{
  "n_layer": 15,
  "n_head": 3,
  "d_mlp": 768,
  "vocab_size": 701,
  "activation": "tanh_gelu",
  "positions": "learned",
  "init_std_qkv": 0.0403,
  "init_std_o": 0.00735,
  "lr": 0.00284,
  "lr_mult_o": 4.0,
  "lr_mult_down": 1.5,
  "beta1": 0.95,
  "schedule": "wsd",
  "final_lr_fraction": 0.0,
  "dataset": "wikipedia_en"
}
MLP neurons of a small language model. Each row is named by its layer, matrix (down: output weights) and neuron, and shows model dimensions 16-143. Each number is 50 + 12 x the weight over its row's rms, rounded and kept within 0 to 99.
Before each neuron's rows, "fires before" lists the tokens most often just after its 100 highest values on Wikipedia text that the model never trained on. A number after a token or word is its count.

fires before: "es" 30, "e" 15, "ed" 7, "er" 5, "al" 4, "|" 4
L7.down513:28 57 53 47 67 26 37 20 43 63 35 45 61 49 62 39 54 16 56 65 57 43 50 74 51 54 47 38 45 66 42 46 48 61 50 77 43 55 63 45 64 27 62 59 51 43 25 53 48 32 59 45 52 68 39 55 35 56 44 46 43 59 51 28 36 47 46 41 44 42 37 50 24 51 58 51 59 65 57 55 62 82 39 43 37 63 49 49 44 41 52 59 41 50 56 50 59 49 50 39 74 64 79 50 25 48 72 55 50 51 59 42 64 51 51 63 67 63 59 60 39 46 44 48 60 35 27 60

fires before: "al" 11, "ion" 10, "ous" 9, "en" 8, "ited" 6, "od" 6
L9.down548:36 61 44 58 50 60 45 36 60 41 71 35 46 39 31 45 70 53 35 50 55 33 62 55 59 31 35 42 27 54 44 47 59 40 51 61 51 51 17 51 49 31 32 53 48 65 59 60 51 67 67 42 35 62 50 42 49 42 41 70 72 65 27 26 26 48 28 51 50 49 72 45 40 62 47 57 66 44 58 61 67 58 41 33 58 59 52 41 58 27 43 42 56 44 76 44 52 54 47 39 59 53 41 56 63 41 37 63 36 69 61 65 51 49 67 53 64 50 54 65 55 44 66 47 50 53 36 46

fires before: "le" 21, "os" 13, "any" 9, "c" 7, "n" 6, "ce" 5
L10.down206:58 57 25 51 60 64 67 58 57 56 33 50 42 36 45 54 48 38 42 51 39 39 65 57 68 54 40 38 39 65 54 53 46 42 51 63 28 51 45 83 57 75 51 54 41 54 59 28 49 39 56 84 51 30 33 60 52 73 59 39 46 51 36 44 45 33 44 46 29 40 55 41 59 64 49 75 34 51 43 46 43 45 35 48 66 46 45 38 35 55 49 56 47 53 49 43 60 46 41 27 32 56 52 73 62 30 61 46 49 55 58 47 53 50 47 48 55 56 40 46 40 28 50 58 39 58 46 39

fires before: "s" 14, "ed" 14, " |" 13, "ing" 10
L7.down499:29 49 74 63 31 44 28 56 54 71 57 45 53 73 64 44 48 60 24 48 32 54 57 43 30 59 54 42 42 67 66 57 68 40 47 52 76 35 61 40 43 45 43 68 54 47 68 47 55 38 47 56 36 51 48 44 39 60 44 44 52 57 51 56 69 71 63 47 55 51 45 51 39 50 49 53 39 49 56 54 40 48 58 54 46 48 35 43 49 53 67 58 54 53 26 53 42 72 52 88 39 62 68 42 40 29 46 52 49 36 52 42 34 47 49 46 54 56 42 43 55 59 47 50 50 76 61 57

fires before: "e" 32, "ic" 13, "ts" 9, "ed" 7, "ical" 6
L10.down396:68 54 36 61 57 43 49 55 42 57 57 58 57 53 54 46 36 48 24 62 47 53 57 49 46 23 29 48 49 40 74 62 69 49 60 34 63 35 55 69 75 52 47 61 58 34 62 57 45 45 44 41 15 42 38 54 53 71 37 36 51 50 47 49 57 61 48 48 21 35 27 57 30 34 64 46 57 40 77 59 59 53 48 58 45 44 59 60 61 20 51 56 42 49 29 41 66 37 61 47 49 45 47 62 71 53 50 55 57 35 58 40 64 43 53 42 58 56 59 59 38 70 66 44 67 60 46 45

fires before: "ates" 28, "an" 10, "m" 8, " C" 7, "am" 4
L9.down423:58 46 38 57 47 49 49 50 55 67 38 50 53 50 60 43 42 45 54 61 48 45 51 51 47 31 33 28 49 79 61 25 61 60 36 60 60 29 44 51 48 33 46 51 56 37 61 48 55 50 36 29 66 58 63 42 41 46 59 52 52 65 59 37 40 72 55 48 51 33 54 51 45 32 54 22 46 65 52 75 76 46 59 46 74 56 67 72 67 62 41 43 59 36 45 59 64 56 28 50 58 52 50 37 63 26 19 46 52 56 63 59 72 48 36 60 66 52 51 34 45 34 45 29 49 32 67 52

fires before: "os" 15, "any" 11, "le" 11, "et" 9, "m" 9, "are" 6
L9.down734:75 53 53 69 60 67 56 44 46 44 44 32 40 54 31 31 49 41 75 58 46 38 41 67 44 70 41 37 41 56 60 51 56 52 57 56 41 54 46 71 31 56 63 56 55 44 57 40 39 51 39 57 54 34 51 51 59 33 48 35 57 54 40 60 33 40 27 53 29 34 42 42 48 55 58 45 32 37 58 34 43 49 46 38 69 64 44 53 54 62 57 64 39 50 44 36 59 55 30 57 49 74 47 53 55 19 44 69 40 47 45 52 49 48 57 42 80 54 43 20 58 62 35 46 37 45 53 13

fires before: "an" 19, "k" 17, "od" 8, "ard" 5, "ter" 5, "al" 5
L9.down178:63 65 52 64 13 52 47 54 50 38 66 45 31 60 44 65 31 28 66 50 70 74 41 36 50 61 57 36 33 47 62 58 53 41 60 68 48 67 34 57 37 56 47 39 31 38 31 45 34 69 59 43 35 64 57 47 58 55 11 58 36 56 39 45 40 66 57 47 57 53 50 42 61 52 33 49 57 42 39 61 51 54 39 35 57 46 35 41 54 36 61 60 53 46 59 51 41 55 45 30 50 55 38 62 36 37 51 51 62 57 59 43 51 46 65 55 64 62 56 59 45 42 41 46 59 45 48 42

fires before: "e" 14, "ed" 14, "al" 12, "an" 8, "d" 5, "erv" 5
L11.down298:37 42 57 77 41 46 39 34 45 75 40 56 61 45 48 64 64 26 57 40 44 40 60 57 55 61 49 38 47 46 50 47 67 35 36 70 34 61 42 63 35 62 45 57 58 77 42 54 65 41 53 54 57 61 61 63 53 61 53 30 42 70 51 34 47 42 67 46 73 31 29 58 41 30 39 50 46 45 44 35 35 50 27 73 60 67 45 35 53 54 48 53 62 30 32 41 59 55 53 45 63 44 44 45 55 35 45 32 41 51 59 55 41 41 47 42 49 35 43 59 52 59 68 63 72 56 48 76

fires before: "u" 21, "an" 19, "un" 14, "e" 5
L9.down642:32 52 73 52 56 52 41 58 57 46 48 51 50 15 21 47 62 51 65 31 50 51 58 64 70 32 40 46 60 55 56 19 72 60 28 57 39 42 46 48 55 52 36 68 36 46 38 57 45 61 55 41 64 51 48 58 39 56 50 42 35 55 48 60 47 77 45 51 49 60 37 51 48 61 54 29 42 70 50 59 44 79 49 50 73 51 45 48 63 62 52 64 43 57 46 57 55 66 66 69 47 55 73 68 39 42 48 50 29 37 50 38 59 56 42 37 51 41 40 30 80 46 62 44 40 59 52 71

fires before: " " 55, "r" 7, "in" 6, "ri" 5
L3.down305:43 76 51 45 51 40 37 14 46 46 50 48 34 79 34 49 68 38 46 41 44 45 70 47 49 55 39 56 61 62 33 69 28 52 52 51 62 47 59 41 63 52 16 57 49 45 49 51 52 60 46 46 52 58 31 58 48 44 65 57 53 55 60 69 88 22 47 53 50 48 43 78 49 59 46 70 76 41 38 56 59 52 50 40 41 55 55 50 71 33 30 55 54 66 55 48 45 47 50 65 46 43 48 45 62 44 68 57 57 50 63 56 38 38 50 36 56 44 48 61 38 52 37 43 59 39 62 63

fires before: "," 21, "2" 17, "1" 8, "201" 6, "202" 6, " " 5
L6.down265:61 71 28 59 29 46 51 33 51 46 82 60 25 58 29 37 53 50 57 50 67 70 49 54 49 55 52 45 53 36 60 58 43 53 55 45 52 60 60 38 58 61 73 43 70 63 42 42 37 69 32 47 41 33 46 64 73 46 71 60 53 51 53 63 55 66 39 52 46 36 44 65 44 64 47 27 65 55 49 45 50 48 49 23 38 32 39 68 32 52 61 54 62 19 56 44 35 65 59 54 27 60 40 42 21 45 52 49 37 36 44 40 44 61 41 50 52 52 51 58 29 47 57 48 55 55 44 40

fires before: "ed" 27, "e" 11, "ing" 7, "es" 5, "ual" 4, "u" 4
L2.down343:42 39 58 45 28 49 55 86 40 66 31 63 70 61 66 35 49 46 70 76 45 63 48 58 40 43 46 48 55 46 63 46 43 63 49 35 46 36 45 59 42 45 52 70 47 48 56 45 32 52 40 44 57 52 56 42 53 23 29 34 42 46 54 52 43 56 61 44 66 45 38 42 52 66 65 76 70 61 41 56 41 49 57 62 62 33 47 38 33 26 71 55 56 45 46 64 56 39 22 52 24 53 44 39 29 46 69 51 46 53 49 71 45 79 49 53 65 72 43 42 38 56 72 48 74 37 61 53

fires before: "ch" 35, "m" 11, "at" 10, "s" 7, "I" 4, "ound" 4
L7.down2:50 41 45 60 49 47 39 53 40 60 67 34 59 41 48 51 50 36 27 54 55 31 37 31 59 64 57 50 80 72 42 39 52 57 79 43 57 32 58 36 35 59 47 65 44 32 46 60 25 55 37 49 40 28 52 46 66 53 54 38 41 62 60 34 67 54 73 55 50 63 51 58 44 44 80 51 53 57 53 47 44 41 41 41 57 51 33 40 54 66 41 39 46 72 42 36 48 30 37 42 51 46 24 59 39 17 74 43 47 56 76 40 52 64 71 44 50 42 60 48 21 62 56 59 68 42 48 41

fires before: "ch" 22, "ed" 17, "s" 11, "ing" 4
L4.down251:54 51 50 65 34 51 43 53 33 67 52 43 23 70 57 54 38 62 46 58 55 45 35 69 44 46 40 61 49 63 52 58 46 35 39 47 45 48 48 57 34 62 44 67 39 48 53 33 51 49 40 57 58 18 42 50 55 44 37 53 54 63 32 61 53 59 69 61 61 70 56 57 55 41 53 62 45 32 50 48 58 71 45 38 14 66 37 47 50 50 58 38 38 43 54 49 43 39 50 64 74 49 64 28 37 59 55 49 53 80 66 56 55 53 21 55 37 40 26 43 59 51 54 30 51 72 58 48

fires before: "ed" 17, "es" 10, "er" 9, "ing" 8, "en" 8, "el" 6
L2.down611:37 45 35 37 47 47 31 67 24 50 76 47 39 56 30 62 49 30 48 64 40 50 46 48 46 51 47 66 42 53 40 40 52 47 49 79 59 27 52 51 46 30 28 62 49 56 56 41 76 51 56 50 68 50 60 59 47 51 61 46 66 59 45 49 57 52 45 49 32 72 62 43 56 89 54 50 45 42 52 72 46 51 51 61 37 35 49 65 60 63 45 55 59 46 35 42 49 35 40 53 58 70 54 34 42 62 28 48 40 55 66 46 59 47 59 60 28 38 48 38 45 64 56 37 56 47 40 36

fires before: "ol" 23, "i" 12, "en" 8, "ers" 7, "e" 6
L6.down286:44 66 59 66 42 34 39 34 65 69 43 56 51 44 61 57 46 38 49 37 38 46 53 43 49 42 46 41 42 56 56 60 41 65 54 52 51 66 63 68 68 58 50 58 65 36 71 66 48 59 36 52 53 37 52 44 64 39 58 60 30 51 70 55 52 56 52 60 46 51 57 38 41 35 65 42 49 25 38 59 50 55 45 56 46 77 39 60 48 44 57 73 57 32 55 41 49 57 55 41 67 63 59 61 51 57 59 66 46 48 44 24 56 42 69 77 27 56 20 48 15 46 45 41 39 50 59 45

fires before: "lect" 17, "le" 12, "on" 8, "um" 6, "or" 6, "ed" 6
L4.down477:25 54 47 55 46 61 60 45 29 40 53 54 37 47 50 57 51 30 51 33 41 29 41 24 47 61 49 45 53 49 59 45 70 63 58 41 16 48 68 56 51 62 63 37 54 52 64 62 48 54 45 50 55 47 59 42 49 70 28 40 43 32 68 51 46 65 32 42 45 35 18 52 50 49 49 31 77 62 61 42 60 72 41 55 40 32 50 28 44 66 50 62 57 59 37 14 28 48 41 57 58 47 35 57 43 63 55 56 62 30 49 37 37 71 64 53 68 41 67 60 60 55 49 42 54 59 59 77

fires before: " " 53, "en" 9, "r" 8, "," 5, "ed" 4
L4.down696:48 60 50 53 42 41 33 56 63 50 54 71 54 55 32 23 53 43 38 63 47 53 44 34 56 45 44 59 56 52 55 42 49 68 58 51 71 56 74 47 50 35 38 51 62 30 56 46 57 88 52 33 64 53 40 65 74 49 71 44 44 75 46 61 59 79 53 42 48 41 54 43 45 66 44 44 76 53 39 65 60 46 50 44 41 57 40 50 58 41 41 80 44 53 50 39 36 63 61 42 41 54 43 50 53 42 63 62 42 57 66 47 34 37 35 47 54 41 43 70 24 57 48 68 65 53 57 49

fires before: "p" 17, "ion" 10, "l" 9, "ed" 7, "er" 5, "le" 4
L4.down760:33 44 55 40 62 60 56 43 60 52 50 56 69 63 32 60 49 62 40 51 56 40 63 49 45 60 67 43 57 54 49 53 51 47 64 67 31 64 42 62 39 44 61 46 52 49 80 57 37 42 75 34 44 64 56 46 35 42 61 50 31 35 55 48 53 86 25 39 60 36 56 30 41 39 19 56 57 67 43 49 66 54 57 25 51 59 78 50 48 36 48 59 51 57 57 47 46 29 51 55 58 62 50 57 53 47 63 55 36 43 50 48 51 38 60 59 58 29 65 41 51 52 53 36 52 43 66 48

fires before: "t" 12, "ound" 10, "ch" 9, "r" 8, "an" 7, "m" 6
L11.down299:47 47 41 59 41 31 41 42 48 71 62 42 57 29 56 39 38 42 65 49 40 41 61 44 47 29 67 49 55 80 49 27 53 42 53 53 51 52 52 45 38 57 45 60 43 70 48 31 51 64 42 60 53 48 54 82 57 53 37 30 55 63 39 77 53 36 63 63 39 37 46 49 42 45 58 37 37 63 44 43 72 62 47 59 36 58 47 42 48 58 63 57 56 54 40 62 60 44 63 55 45 64 43 51 50 42 34 45 32 49 69 53 61 43 44 25 59 39 57 59 35 57 53 50 59 25 67 56

fires before: "ed" 19, " was" 10, "e" 8, "ing" 7, "er" 5, "es" 4
L4.down46:39 38 53 44 41 53 62 62 41 28 54 54 70 44 64 57 50 64 56 62 27 35 63 39 50 41 40 31 65 89 32 77 60 54 39 37 66 47 64 71 58 59 36 72 43 40 51 51 40 29 28 48 43 50 69 50 46 56 49 47 75 46 52 50 67 61 78 60 33 37 31 53 60 43 33 74 52 50 54 51 40 54 65 42 51 49 29 48 40 25 54 63 53 47 39 57 59 52 40 44 59 41 65 40 48 62 56 54 49 54 49 37 51 48 37 48 45 65 60 43 31 43 53 56 75 51 54 31